Weights of a small GPT-style language model, trained from scratch on English Wikipedia: MLP 1536 GELU, a variant of Muon for these matrices.
MLP neurons of a small language model. Each row is named by its layer, matrix (down: output weights) and neuron, and shows model dimensions 0-127. Each number is 128 + 24 x the weight over its row's rms, rounded and kept within 0 to 255. Numbers have three digits each.
A block is one neuron, or neurons of one layer that tend to fire together. After each block is what it responds to, as a language model described it from the Wikipedia text at the highest values.

L2.down160:135094157118096134104118138136147124106109148120107099124142153139137088155125111126136141156156115144175206138137150099130161178112121163146132069109122145123131128174155143121111118120099096116156152085124110126142087156157129145161163122128108138092121066122116111131114144112092108091105123152114110150107088101205089139116107107179144134142099101128127096179108144164132129138156
L2.down894:177138138147118134172145131157156142105132160105117144150119158136132156140179115141112123105141126123128078143081117153172155164108170104121125114164127126129108150116132157087130112115142099148190098135175178102140117157149108116142147128129119180114136086152116114125138144150125124121138152109125082117148080105131122107123163160120170111148122110167164127063122121167149157138110
L2.down1311:120067140156170150087134093175083152121122142075132183159142127146109126160105096099137166102170109128159144128153149160099151117116129123158116140086124166079136137106127114168136130109118164136155129166107103148134136142140140135152135105134131136161104128119064174128090156161129139124108170141153125164118132129132132133172160125148132093109146097116106152085083115130119151142100
L2.down1339:158140123130118106106154119118090128130116107123126176136135156138129148160129139119127222142123169146124133151096134093154140089104124108120097087140172139127155112096100128123121134145135116098159134119101179123164116142103111156087158124136165117177142111134120142150131143112118078124139125135147104115059129176096087136160128149118105126110101117151124136143165116126118093124123
Mid-compound continuation pieces. Inner pieces of predictable words and set phrases: hyphens after re-/co-/sub- prefixes (re-election, co-founded), mid-word fragments (metab-ol-ism), and "well" in as well as, "place" in took place.

L2.down568:155133099129126123084136109108150148097111096139117150140086117109115116115141122143145131117116175189136123111091135100095134144102164129109152152098123101123115081128144110143077142129111101135143147102140115143115123099126126149127105143103144137115090112165109115120093126144080128153134176108171098133118114130124149123088170137127106101145105203108175128152164126147111157141125
L2.down578:113126142135115125109130128128080107118133111135126200179133113102090140135114117098111102114142162119115132069158127124096135132133116152109119114152106104128147104159120101122151109141170097120126098088161108106119119124136143130104118136125125136073114070141101119136111139130101167157097139143082110131129134107139148138142121136145158121106160103145149159151103158131129133145176
L2.down672:127119085111124108128140193144106134117086130127121150140137122124104169130156122075181129089140110157120102102094137133142153155108160120111128142144132082110118087159104113175115158133122140102119131145117134161135139134120121134065147108141084162165138135148121120140110144175075102141107064116139129128146157122159119148107131111131123130103140127076118136151132126138132095120171
L2.down1297:135151170103135145141173177111107157135123127120148150166153123068118107121125119104133155144070105164090107112097161164132126149168172176142159128134121118136117098124155116179122166129139143112114120093107137134123118137155142133130129131161145155167119167126086117086147117133121096193134095119101172140118099159145088138116125112118111167158118160119129157114180093134127164120163
Numeric decimal point. The period directly after a number, mostly decimal points in table figures such as vote shares (1.3, 5.60%, 9.24), and also item-number periods (1., Order 7.).

L5.down175:132161087143115148090119103157109116113108132121164123122112150115115104091157127084099161127122167147129116113125137104127101070122153133119099116146119152131130149088114144170122122145084123158136155156091098120113155109115141109134121147111163144094093159140138146178137119120098093079086090155098102125109117092096154123127189132121121134096137159131160141125083164130112182109122
L5.down889:149126096088129123145053139170123117111140174133100116135138125115095142125106125120094132104133170140139117120153173136127120099113132141101161159153140111130171108109066154122101108092132147142134112132109133078117109112098125158076152139124137176089132132140111146129106137140125129118111116134151160136156130073177081121148126137074146142124152111102100174153100126143131124172147
Coordinating conjunction in noun pairs. Fires on and, commas, or, slash joining two nouns or adjectives, often in names of ministries or departments, e.g. Culture and Sports.

L5.down290:113150143126116163112072138138097125115149165136140189118128092137156149115125138119153130145150144132115146109123139133124149096139114120059135081122142161181115119174161125180132109140144121112124124151129071122086118127081097141153112090167130089157135108139100082194118068121099127139130114142126142117121110091111110170158126098151178152084136150123143085161109145150187107148122
L5.down632:105127133099137142171117173108121081121128161122158114100121125189150089149100142129110125136091126157131152138137131144167157138124128150112161113149114123155091119170080110132082129150110118103104121153147076105120125138106115178129085076116155150112130104124127114142092086137124133135093084111158125118145106105145146114155166127126122210113085097130083138170129147143153137153155
Title before a name. Role or title nouns, often the final word piece, just before a named person or entity, e.g. Major-General, announcer, philosopher, and occasional appositive commas.

L5.down386:165108104177118144132095121095129119140140117138068193098136111098170108101134069136080135095127163131141147120126139126085125141095111129156118148193126105114090123111102136075172123142144106177150117128144091119175150103141155142142140112145148138127176077173158143091157135121145110137144131075143141134123140143110148162107124134104112132111110120133121125121098162124117155146166
L5.down1407:133138135097150119101161103118117131115148098177104113136099149157160150126071124143137142117104070137170150143130120116163161151139126161131107134114149086129154114090159143149120147154135161092128105171140138140142122078108137131132201118082120111101147143123147123144159116107128143164116086118143105106101111109115123140140146108127156140154119105151162113155150162128154139172116
Sports records and seasons. Tokens inside sports biography and statistics text, especially season-year endings and age-group numbers, such as 2022–23, U23, under-20, and function words like the.

L4.down43:136143151111099136127140149142165111085135113115122128170118125158156119156122098122127125173132139102142124092121107129147127101168179129133139127120103129114161148124130156097134096130113118101109133137088106118125124085105113078166142128101141109167137138150141091142151135147099156128120114163159161102126131138120129137144113117165127137140119092101086112130154105145106110140092
L4.down202:127114160159135130114095105099097120107130112152114140129112157135124081138111125140129096164127143102128133158111113129093106081148114179149124141118129181103130138134173160176127113144144148123099159163135140150137151088136133119126159100081136136124103138131112102068082112115122120113127115078148167123135132104121152148112101149144151139102079109101114130159114117119187126106122
L4.down356:121086107102120065137131095094166110141170097147136095174153159113118146114113116147154122112137163144153143131138098101087134128125147130148105098144137160125117130094139119144134095166101125120107130112195081153114138149085131135144144126161146122136116130127130118106135118118148121145149103168096130118111142146137138152132154154150131115153082148122127118144150119094117089208154
L4.down388:107128149130165164127117168128116142123119118150138094166109124152130142140157090142190118164139161121136107152106109150091181074133105135115139149107117151113112091160151146096144094140137138129106068132133085158138111129099080130127167147121146143140090125087108102116087115165140175122134158152140113171165127108152113111100083180103145149140118147111117099105117148114143141142084
L4.down489:153151169097158113159140059164125147112154141144142138148142089146131114158095146120098177093121113113123102105121134156146153149093131074132123154129090140105121153133141125180124082123101124125099149149120143106152154090147127127141111110081121121100129160137151129114174112152137147151144141135139121148136174089133125164112155115165119139093129132116128120139120091099116121118136
L4.down944:119124114160107124148103149121146155138120134118113132154190085102137099159107148107142124116110104125115128129156140123165123149120129135153088121107111091120116128093123129091140115165102143157144129131135142129166103121128142136145129143128114084115114099140125145117089121139150163122088106150108132149147099131120168139136182127092123098109127109129110118144135142116123145125140
L4.down1034:096113122157129139082103117121165140121146109146111170110106147104139162096093131127114136181129131138114139132138147183134125144141154141124104094135140111097055138141133150082116174141157092088105182155149108109159145129121121091116144160121147139148090175131128130129178137155067113117095139130109075129140168116166108114135135143139166181138144108122111092105102139123116085132139
L4.down1465:145082144150122133175098140124120135159069136126130140103108153134101129135144126113118133185144089136103114148118140171101179124143138114131135142142144147116135092095145149081104105118153149153114091121118093127097111119117130127104102123142110106147110166123145139115101164142083125130145147133158112137135134114126082120150154134102098169114109125137120103135150133111142084137142
Formulaic mid-phrase tokens. Tokens in the middle of set phrases and table rows, such as the "." in D.C./U.S., "of" in Bachelor of Arts, "or" in "65 or over", and "|" cells.

L5.down243:149143152109150120131117180159153137094193117082170094139186108163105129095090185127143146118125179130087117127141142148123132157113173144113157128156116099123133098125126127146093167118115140194124091119125111124085131095150116122123112105113122129116087122119177150127133134123098148141132143148083130132135124121162155135096146096082101142156129164109137127120109112166108132132156
L5.down1478:136164135118135155139144169123163126100157156149139139169134124129133128143114180091122137123136153151113155153123112140096175151128153113138148091111120134097140147115091142138104134128142127091139123137165118127102098119144110115135162117158155111115105152108148112073123121169137110171133126114142159092120106154111088124131111076125129109161124172147125129128169133161070147153104
Inside multi-token place names. Tokens partway through multi-part place names, such as the period in Washington, D.C., New before York or Zealand, and the in the Philippines.

L4.down281:152111126128104093125123127090167081171107151089100094132173146133118148144107126093071076118104153110139118085161160152101124158078193123147167145113163108147174119115156089127085125143127141114090127128086155153135098146174146125124156156138082121095162120123116101135123107126090109119159169128079107091163095123146134109159144135105097103140095112050105122161142137133145108128138
L4.down401:142108146059139111106098150144146185104152148120125148116102131087147156177163145088105100148124160124136098114105134129131133145127144142102131123113090120170153125104117102137109139160130099123108100133164094140112089127126139112121157156127101124108124145175098150134128123112150112116137112143157132095160107138118079127141129120089144105128124104137143139145159159141115138119082
L4.down480:137150130151153134125128109129155091141157125169102104158154090127109167122115132135141078125126132141122140122103105134121140155132131103087111119129099125128151146163138108118150138090164125142124121139147127093127101110125139154110107157077158101123176087170118135101104101131162165092137111143135111109157102123156137134087112120150158082149122103148126171147145139114108093164138
L4.down577:124109083163149065144126134092140163142139111149140150127124139113126095128111152156111124105144110103164119152092123088097146117110196122204121129122160084082145125124090109129104118121154152128119140147157145102172184125174118166165092157123124099120117153131114150134133106112126183126122119131143101173126138128118113112170145088092109149146148163097100119123133164118096134208159
L4.down1105:093087150129141109104102139119127087139082112153141123134133110094129159128105123151125084086137148117133128153103094107121143159138127131137109145105104083111117145181076111103156143144119135079124135130120090096106121146138096132147115123136135131137142080162148154075111146146130132146127205164146145139137112127123098082147187139144149135122078129106093137172126140093139118085141
L4.down1205:150116179135091117141097136133168105141155092113140130120128122114117135179115121184111119142129146162142145136107129122113140123109131161161116138107125155108132119106109110126158094052141146141129158168137065149105114129147176119143089123135125098136110139121092039122116158134137135112086124136139133121129118140175134101119109146104161110120141150110115156160119155158091124098111
L4.down1212:129126098123105113110106073154135111118098066138148144085128137156111129103115149120115140126109150112131164163114118147166147146129154100119108154122100085146151099127133127112188112156084106102153130057086134127143129087143170174112145118116121122124111148139142115102134125151147126123130114118110133104160117178123115084123155129119130102155121106095133156160103153138099102115131
L4.down1421:091128155128143118150146113098134145098134132124159144124136098149156155149126141142159074130143187137128103155097136167136138090099146073124085080098140165117115114115146117086176112130156137107133148107143145148091121082202130136142154189189123119130123169114129129138140159138136120121099150110120087118131087130103097153117079175116105127107116116166117135156143116153137105113179
Coordinating and in headings. The conjunction and (sometimes or, &, |) joining nouns, especially in section headings and table headers: Awards and highlights, Qualification or relegation.

L5.down459:200110143096124164124118056124131148138114151132150140150109112135146138178115143092117150130111077085137113120116075095145147129136122174136131153064107079070086155136163094128121101103147078117141137116149126150137173146137110142106161108142088100132134096109130132151173143143069109116141133124076108100112086129130117127119103129161125111146128103164157141120159144140123133154130
L5.down601:149158106161164145136096146145106102154104132134120182122107088107124137117098105085106176081072138146084094146151153144145099170119115129145099103141124109138131112154156109115135137141101104105132105120135165116103142119108108121139125112143147147130130128106183115167113116162128108112154143155128137180117140089168116079110170153123123144099161191113120147139163108106168114122121
Token after single capitals. Punctuation or word continuation right after a lone capital letter, mostly in abbreviations like D.C., A&M, F.C. and table headers like W | D, plus name pieces like Z-ür, M-ö.

L4.down101:133108123159147170118154132092142148157133123128155146089112122081157137043155132100121127140148113144142126155134114111136086133109106129104079106121126139109148139125171112146113126141158162138124106090124172102153110112130114100106145117077155138133134145150107123133129109096156135120119129116106121087091128109120116113125170150125162109151090185146123110063196174123143129102118
L4.down471:113159153120125123158136141130125093109122115153143105106124132113168090098134110137116131130116089124147159098155123162063127137148092158146113152109155099158093145140150135156088100129095116112115114106150142144103144167088128156128130116103136136163141091169112137148108090139142135131104122151114104136141142129120136068111159127109061137141127139153124156109150142173188109157135
L4.down864:153167126128131109102178157202113127122158112095110159147163113136141125081126173135127107114164137142140122074126132148112141115119182127136109085131139127118125158149127133137147132110089097133093117125122168173155080142144133126105150119125121131118111143143118128155163110128130158120157146115107109113126153139168121096134130161161097121149098121195145127105116112108163153164104
L4.down940:099138120156133118133152114124130110127075139163118162167150131101125137111118130134103120123141132084149124119089123151155167117124132171090157105101127137111160142135169119132125082116154152097151077128103134132118114069105113135120190132122140127134135125140123109105132145167119135131111084152087127153128095092141127113108096104167140139123110159147144118149149113129113128127147
L4.down1049:149128095115094103148137143129134138173112061144106139112134116120168113086142121146131126129106122148130142077128094134115107125108130121088115151112139116137143169166147139124158133094133116098128136161065150157143094135143172159161113131123161148110094115151129102165121080145143137145130130150111105147189125100128113113133134100105122103146108152140133166127142123123137112155129
L4.down1342:120141165103096150115113118131142124151166137143113115160128133150165076103072161126137091112119206123153126105124081148099129124109143118115146152153131137093137150145131102147145138125177101134112143111124101137116132152146113116127116180175159101161126153150095152112140171135119161110186110145120149165205115098124119101098102167123103170143154110111129126109094130148121098133112
L4.down1370:156133130098117152129102110087112136129105126144123158119118133129109129157134143142132081137130130138088136139131103155140138138135159119138100139147156106095144130116046092158106148149125127143116133121135125144150128114145154139122126158135107137140171135146180114202141109128106139081118121092124143140146119121107137120137131143157159129116151112118137161128155135088106092151126
L4.down1522:110120147118143156151148152108129094119097118124127131093146162109129136163139096104131095116139130144171124142158160094122107148149131143090135154131143115103108128142158123112129107156145119169154124097157092123115165135161134159103135100137135081129125169133099100146145144141122095129181141170081148111111104125109096127124104175142116183133118138111134109138124150142151106160130
Time and season phrases. Second year of a season span like 2006–07 and 2024–25, plus prepositions right after a date or event (in, on, at), mostly in sports and biography text.

L2.down89:146132107117138114147113114129108090084167147150140164136149123151138107137107165155091153116129120137123135190136124164137110098168097136129124116171161129146122141108113109107138118126129129131130154120125097156128135128119120115125155163139124140146148092119180132118181155118156122101136147151122157142106084127091115110151085095131125159156093132143123141120106115105132123077111
L2.down380:118152133118139144156117133147092169127129125163170143126106139114157082150122128154094159125103120140128136138137128135118130151172115125132133114148102116141138120148090144108089145142147151079136148109147143109124086118118141110099124163099152116096127124113095176134116111143131124121152135096132120145162119096094124160084112117083135126093153124150100088096131154100144099143104
L2.down417:129169100115121156099101117179091150127157096120112114122133128171116133168096099130099153093096100150136104129146134110155147146173142165147110110144127120145124158135117118108131116163155123140091135132131146167114163128157130136118117111099169119125170114078107138126165140140155097126150141114130122120125100142124111154112108144112155124102126142120132139182106114081155160095160
L2.down1331:107105128110184138123111126121059165183158106160126123172125138135059130101104127112133124142133135167161116117147157136125111130106113158083107144132118113120135103126068121156075125147173098120102163126180124137129126196168135130137138156136132125139111141165080125095129109105156129142127109124138120160138106128146111139126107153108099164124086139140142144152087112106159126123166
St. abbreviation period. Periods after abbreviations, mostly the one in "St." in place and team names (St. Louis, St. John's, St. Paul), also initials and i.e., D.C.

L2.down77:176100138118094111139125132102132133114173107107138168132120120130135124177102108123131146129096128097157118176126109125136108158106147140128092137085117111098153089147131138132075138163149116134138104132143083140124131161161119113102172126084102122098097169119090126121129131094126129111090116144158111117135125119115073093125152162169122120132123119107130136114133144108152159138137
L2.down739:108151112113114129129164155132123144146128162129106149125139120152127153123134139142145120125094157137138118088122106163145121139107134126117144148098094140128129092174143117096126177120148148106094096126167133129119093121141164156087151138110131126114145188131117157094138109156137112131129135139124115131161067103150098156109133158114143147104127106142106117128092128051112138143163
L2.down1274:148142119105111131138178163112159193116166093126126160123144077119124134144145094124168092113088130118115127126098117121178134137168134147123139214094106111157159089166109134147108106129145165097103104115123120149136131115154144135155118129113122129107106182093114158163127074131062141139122119128085118105167136079148152106107121093080108089105154159116148136099099136103133121116145
L2.down1358:130163090106169144121183140056142146140097103108142185132145106113142109174131120166122109178119096151144122131153123132096072149180166172090099135117157128121173159150162073104098132138116143158152143086120169126147111099137199163101158099132113131116134159112114133137146115097133133104118122113121124105127156124129131111099141144118100136100112111128160132124126161136142166126106
Preposition "in" before time/place. The preposition in (also sentence-initial In) opening a place or date phrase in biographies and histories, e.g. born in, released in 1980, in February, plus month names right after in.

L5.down343:151146133119148127107142133117113130111164207158091123181105101119134130129113150143074143137179101149130126054155159132093108125191123121153135145136152144163154117139156118136165102139110127132108092147169144106109109155141132129104106162125140164131105082129140135145119107109121130089157141137128150133138123131149115148158149130142108109116112140135107109150120143131109120069144
L5.down904:158134103126127124157149150145123166151117192143148061151148131155152125129139122150148118160144114143108131095181127114111157175105174127147129131140088109116133091087157145082091132129133162099147128135147132143099112126154124141085117150123094113117135094146147157133125107101107101108157123108071126129168107159148166135110163097138083115112122099116130141146129191179126119148128
Mid-word subword pieces. Inner word pieces in the middle of long words split into several tokens, often after a prefix, such as trans-pl-antation, reperc-uss-ions, un-educ-ated.

L4.down11:099152138114140151080125129123106134131138092132134111140149123177092136116140127155141146127147109102108164136113102130126096147137133125144146126129156097110101188133122155113106107127155162126106170142102101171139151095139079130132144140138129173167098136098133121140151088113104113104112169101157121129099082134107132109099134172113160107136126178162100097085086158100161087160133
L4.down117:082114162076161122102145098145131142151108145100128092107131149173145126161136155151113140131140129116096105086162159158126135127119105164134105139105132133158144116153137147082166142154153107182121107142113143123093110123147195145137106147088112083105163124153138146129118155157147112108150130122114193160138135142153163175139132148077100107112157132161148144156088152125165115137148
L4.down306:146054124144112145130079131087147101124121131117118140116147166070145182145109142112115129127150105119146133142131133148152129141079119169136111131140123180098104098130120132165110156140134165141158149159099109133172123128118145088131162157106117133110113142143071149135122102133128154138094148123104103134144116127127089119154157151111108164147099155103170117182143105145159102135131
L4.down437:138130121137125163128152095132111133133083129138151092099166119090161130151141148143126104156106133095125119124116102110075106143086177081158140140139145093129141109142098101110075116139144152145057119103124160180187109073136140083101107122106083127137140140095145124144158137143144120139142121142085084129155132125099146160118107142101083138175139139115123118077142133137156115145125
L4.down507:158118102125148146133091162094156097131142132116134177151145106129126180152091145129123153107095137152132119178150089152164110134153145127089119151128117132157135131138119169149074102144128152125113146126120139143127167115132161166110127125136127134204120122138130105180133161131140104128139116110128119136130106113118132130141113137160121126080084133175117139122159120140128107126134
L4.down1201:107136106053176161113116124142164146119163120104146138117137083122105168160126147143121114116143135120161118135126117130145123134122151117131128175140141161145153112138112084140135149139155113116091124132105115140095152078094165145107139153138108117182142165115152116153093138157142127105082122112088150128137107098152148113127121114147125160125139126144122144104129158143187133167144
L4.down1325:136111131155178101104134122116143111121156097112110107094150169139143136140123142132110132117119114103081127091137141093124121112171106138125095134113159123141158094106152123120118123149147150145164164139191119135115089142135110140148137128119106115117155136136101140102141147137130091122123154092149098136213063093152138146112106125125059108137088136146125160145142120189130114156129
L4.down1469:123126224113144116179110166140130155133141128135118102149147123138166150132126107134169132100155137140162117136096099099053135137126154116146118113122099114141112132128093154131125130124127134146138118095108121105137124095144113150123163150128082130136115161153110150115094153117109131101110128137126106080195160119146150142133173074090177109167125140091101139122104127120116135151111
Compound-word joining hyphen. Hyphens and similar joiners (slash, ampersand) linking two words into a compound, such as long-time, part-time, 16-year-old, Speke-Garston.

L2.down50:087131139133127147168158091139131125128118133134140126115113074148131109145100111173115126114169157146125167141152057133122118155102095153104118089136150135137108117155126061114124143147140127147143129122071103111140104155145093131096177155131138140096160118096058092116138159163150102092156131103062140143147095159111092111154117108125096102112091137127154165122161128126125141121093
L2.down188:165083130119130161090140099128136113133131145097104150153160139075108119086108121134123151115128128147148188156114066125133104113155133083106169125140153161106109105123106095102073158133115162146121134137113101104167087157175129112090162119117114151110056133151152088127183126141153130148117086072135087120119172109111142128165123159113158100150152146131165129146121135150114166084136
L2.down1190:071167125106190122133144112124095156061122129129124148115136096146080184124086160150140154143157107103099173121112143133143143150108124138126127144135158147104086105146128132137153137135140133100065131152114117122145110121131150131143131128119142096097128175096134125112144135115136159138133135157127127181146136118117121106092091112122130150124078119108135126147142101082140107088149
L2.down1468:115135101162117110117156135114165109085104179100156075118107133117144132142114123095142097160106106155118150095123111146080123126109133139139147129134124166162143122169112125107109178144132176101112155103115074144164089106144123094133111112111090114110078136101088164162125127126188128145124114084132100143156092086103103122146143096133137171129107153138134140115112153132111144117130
Period ending U.S. The final period of U.S. after place names, in highway names or in legal citations, plus periods ending St. and Jr.; also "born" in biographies.

L4.down26:128148123129138101132142120136154110107158110095098155115114141178124120111111110134137121099139153151129098141114132129134143096130136180140164157135126175146123091123124157133138172077077124143121128138117110121136167156115154105128112129120114117180087137135151143094139146106114133154126093137104101118157096128146137117188112094134135148153148133159150121151125126080161199057162
L4.down77:123128142122147147148174160117111125125123147097117116098092128135143140084116145148101172126103083154108111110100152119089103139153105110152125127143120126123070108150130159122091110105105083098162145110160138106144161138126108126127150151119107146117108147188133077112137128142120131164088141184112137118124119112141116136101165092118142134154087088143133081138140107136138153126109
L4.down213:132118131111107148120139141168106155151102145132099146098087147112112114135127119152141125124133155125135125094101137170116138119158102153134167119175164133114131112139191154156112124143093139113103137158165054127126154191111102141134098108172181124111126143156062098093127116153110135124122129108157115106125111102125115133128141146050109114145140103148114120159133116137073118121099
L4.down335:127110124131133105112096146182164147158083078126125170163127152169108132191125164156127120118146136156078123183123122102105175118142107127081187099119166132066159121101093158113097143136145115123113145122129115145126128128160146104164139116153129127141129138079151114135092145120142119077111130076113173088130121111107109125148134096143151166104143135117141113122104128155127134118127
L4.down903:140133084129108129150138115163133126137156135114105095122078141170090175128102103136047104105105103121115152130153115130117136129119113132124132102121137138087134144105144121122155136143100146132153157110086185123127124154218132137101104135133128189118103158132145126113121167114125151110098141080115157094145147116128128158147175163085101070087144165139110152164174083132178124137143
L4.down917:177123171121144114106144104117130152124107101122151154110127155134115124096150134094118149130095136155149122141146131100122114141121125155095123122163131166140112117117105129106095109150144136104096160118138148071176112124100184165127166148144149148119130143137126154155126100105088129118163133125098123113158146124134102120122096062137163100133136120128142130122156083148097122160081
L4.down928:113097149092144132130121127118098137147145144123104122118136087157136137133134148121156105150125107151147111153115138088151110121117099146170114167132136130122138099121107079115133121104173127159143104146144134097186117153138094130075161112122143122156140112152182151152125098104129180126128136105092143134063149151097123129103160131114107144089141117182113122130101146176157095113114
L4.down936:116108129136146134127136148144113105148123117107164129138142134131140138151141124103149125105114128089116144143140088133137104150137131103110125137128125137145148159115150103108173136119126133130124150112169073114127098089115132094082181133096104088115143165098137155122139135119160133065161100097104103147096101125102161082112137096117126136166148156129143139138164107138159097148134
Mid-word fragments, table pipes. Word pieces in the middle of longer split words, e.g. "ap" in dilapidated, "l" in Midlothian, "all" in reallocated; also pipe separators after table header cells.

L2.down381:143116149086098098142174145067117134105106134138164167120124120139145143130128110131094118109117132134137117122133147161163083132141133119156109176157181151154133134174122120121104114127093165155132111145133101131145121155139151144147173110119113105123170164113122101134118127115145110122113115149168143138126136131143090103180118127153133124151120106126096117157122167124158162159123
L2.down699:159162105113131142115119173121130139105149098128152103183156152130124129136114112118142145085102098123094126152125138096112094165075153102107102129133090198102130107168132145099114147120096097094105176122140133120109130140141113166122135156119095139145131136124149096117158158122122141124098143128163107110132085123130142122081145119110125131099100104158106151126148134083116138119161
L2.down1114:126141136119124117123139107138175089078111087134146150099109130148086139117137166101155114148104096124146119130086148136159105113169097147137115148123146112156111162117102156144081144132132137151140090087129167115141127113126169143118121148105098106094126107141103106100114135150131093116170144124129141119118116126159099155124158134130096139125153171104133118176129130110142121137138
L2.down1244:123112106178120103151140107144053132102142134169130107135134138134120089170148121145109120145161161102141135169100146111132147160100151120106133115164174133110156166161112115114070140122131092149125123111202114143155125137130150114080148150141122089109164138126123110127094122124128136109138174128176074141088149132087186163117071131121155133112114127107129101173089165123105117155112
Coordinating conjunctions. Mostly "and" or "or" joining two parallel nouns or phrases mid-sentence, as in Spanish or Portuguese, anywhere and anytime, row or column.

L2.down13:122118136132165096148171116137167114134186128134119181111145125141102168150076134122133122145132147119126126126106120140158152102106155125155135093135106137144064126121128106144132129143149125112145164122143131102097129097130145131109115178136126160118114113147169156109073113136120126136125143131091113168128120171148126100162132096094088097128095137106147114115145132131137156113086
L2.down141:117136156086125149079132126166174169107112172091117123113128119193130128090150107139127103138171177161149141133119108166131146130116136109152093133148114137117099146171136164090123148109141116103113140076081154116152136081151148091154131115128127131128146146172124132139153118122138140143121147100099121158144133145144128140142110103128157160124116126182146127103112119110152134149137
L2.down674:104116156144123098084139122168134109110159101124163135128131128108122086142137160144130134104129137110125135156165105135115151131108169134132157087156133120132132117133123115125147118116176142129132114059140151081124132107143138170153119120106082089132154129125144155098117112121138091128133190139117136151171122116102123144137091067103097121142112119104085153175111103119128111172110
L2.down1133:140184132117146119122164150124100151122124108131161124108130113117171199122135121111175111147111121147124135132145152155136108087152132117099136133147118135102119092165105113133109119116121124115085117129148114100113105131122136099136132093161114070130128132149070142125104108122129114132121113138090144131132109110154144182141138138122156148113121163171097124122178139153119144098100
Section heading closers. Closing equals-sign runs (==, ===, ====) ending Wikipedia section headings like ==Demographics==, ===Club===, == History ==, plus rare hyphens in compounds.

L5.down154:157118075135177137121109155103151082103115163135130147119140147138132176096111134078126094128166145085157154085138124138125116154137148133111114171107104173117160087087121129134147139119137156110072108140132122160123120091137107091128128143138107133089126130141152136072119143137079152118106155148124160136111133118117140118105151157150096186086138122126087124168144131152141113107095
L5.down886:119105130137221148116070116129133166175116179164168121102131142133107127184144123157140166098142156137124181185119116139130106153093127111161147141097129108145143103146133110127109130112166137129166139138096080126146138128119163142138093119153103142125120128137093173104136121122126119102119110121128110099127087135099130101083129107157115171113099107139129149161156133113102124116119
Joining punctuation between words. Hyphens, slashes, dashes and opening parentheses that directly join two words or numbers into a compound, pair, or range, as in gp130/OSMR, long-term, 6-7.

L4.down187:101140126117155140096143131163179117137132144122103125068147124120080176164116162083118090122176103120144134119117118129170141131119150134119125104170106129096112135150133111098140136166100127132116129119137096143073114130127108145122158106155114148122149116137128131114130115144137113129150115111111114149098114145157159183154142152115123129093097114098055133165102120098140109169154
L4.down288:163122147128120134159126113142101117122141127123153133176139129110171157181123138145167121149123117117076139129086132141156093129123147136109141146110099098090095143124139111130126141143113078162142120143146136100166154074130095126105143115101109125129162125107105124092116121131115116175074108122159117150122159153100112156117105166131096118132142105108133103127149139146155131156155
L4.down379:122112131111108118132168135140133127161144152128104127135119093116127093122169109149131143127176197116100130133114124132101172147089109133163140131150127108121131116129122114137115115159117107102089146113116172081088108149140147139119113142154111095178136167156101126113153165082136142158174109137123153107149126154104123091130152132126122109148093120115126165138092091088176141088150
L4.down667:144167131131126120155129158162118108138155174142098127111108093099122126133157112139124117101126107105139106178106168133123115130128156135133136149130125108141130135174120114182138131092124102116067106129142099133130043128146124171110149094116153170079163103124103152137061135129113152134116115084105156146136128149142126125121121184092130129178116113097154162129153136130129107133131
L4.down682:120131151120127112130146147118159166124148113117121110115114128086162169150146139121121168137095150142123130114128139156155124114151136137126143106100096113132150122147152140142148127161155168113092148094131169095113158121104137138086070098153113138159130142109116094095103096108138128072129127153137126142108149107128121123171182133107098138097160136144119100158135095130142155107150
L4.down805:077102132113095107133065146128085127124135118100102124121166111154117121148146161128141145096097113096151123087110146171153103150168167125112140117100095099125149103165135134135153114128075104165141141156083123117115141160145124140093143152082138100130123126112086127097110191116121149105091108148118130116126102145113147078159115107099083073133125146143110149114109137117143122144126
L4.down1115:135121111124143128128099095112156104119129129145131113183153118181132117120054120114128161159157134109132116150136149187118107139121139115091168163153107162143077114123141141136134124132103127121085134195124096159121133127135107160131096136147092126110218144100154154101105122083144108116110164147160112106144162123139198131125126133132145102164148111183118132100130138116131076140135
L4.down1249:148173086092116165161179107152087124138101160126117116108146139123146121157107123138118111157146141155145124114094156120080093097117158152119138162121126150090115105145161120112190149132147154139155125142156152129104087117122174113095115173108128096159140079122121181079111123151114146103112150101131111097112118113116103133149162160111133150117151117152111114154126137146124152113102
Name-continuation tokens. Tokens partway through a multi-token proper name, mostly the period after abbreviations like St., U.S., Sr., Prod., and also hyphens or letter pieces inside names like Sun Yat-Sen, Forni di Sopra.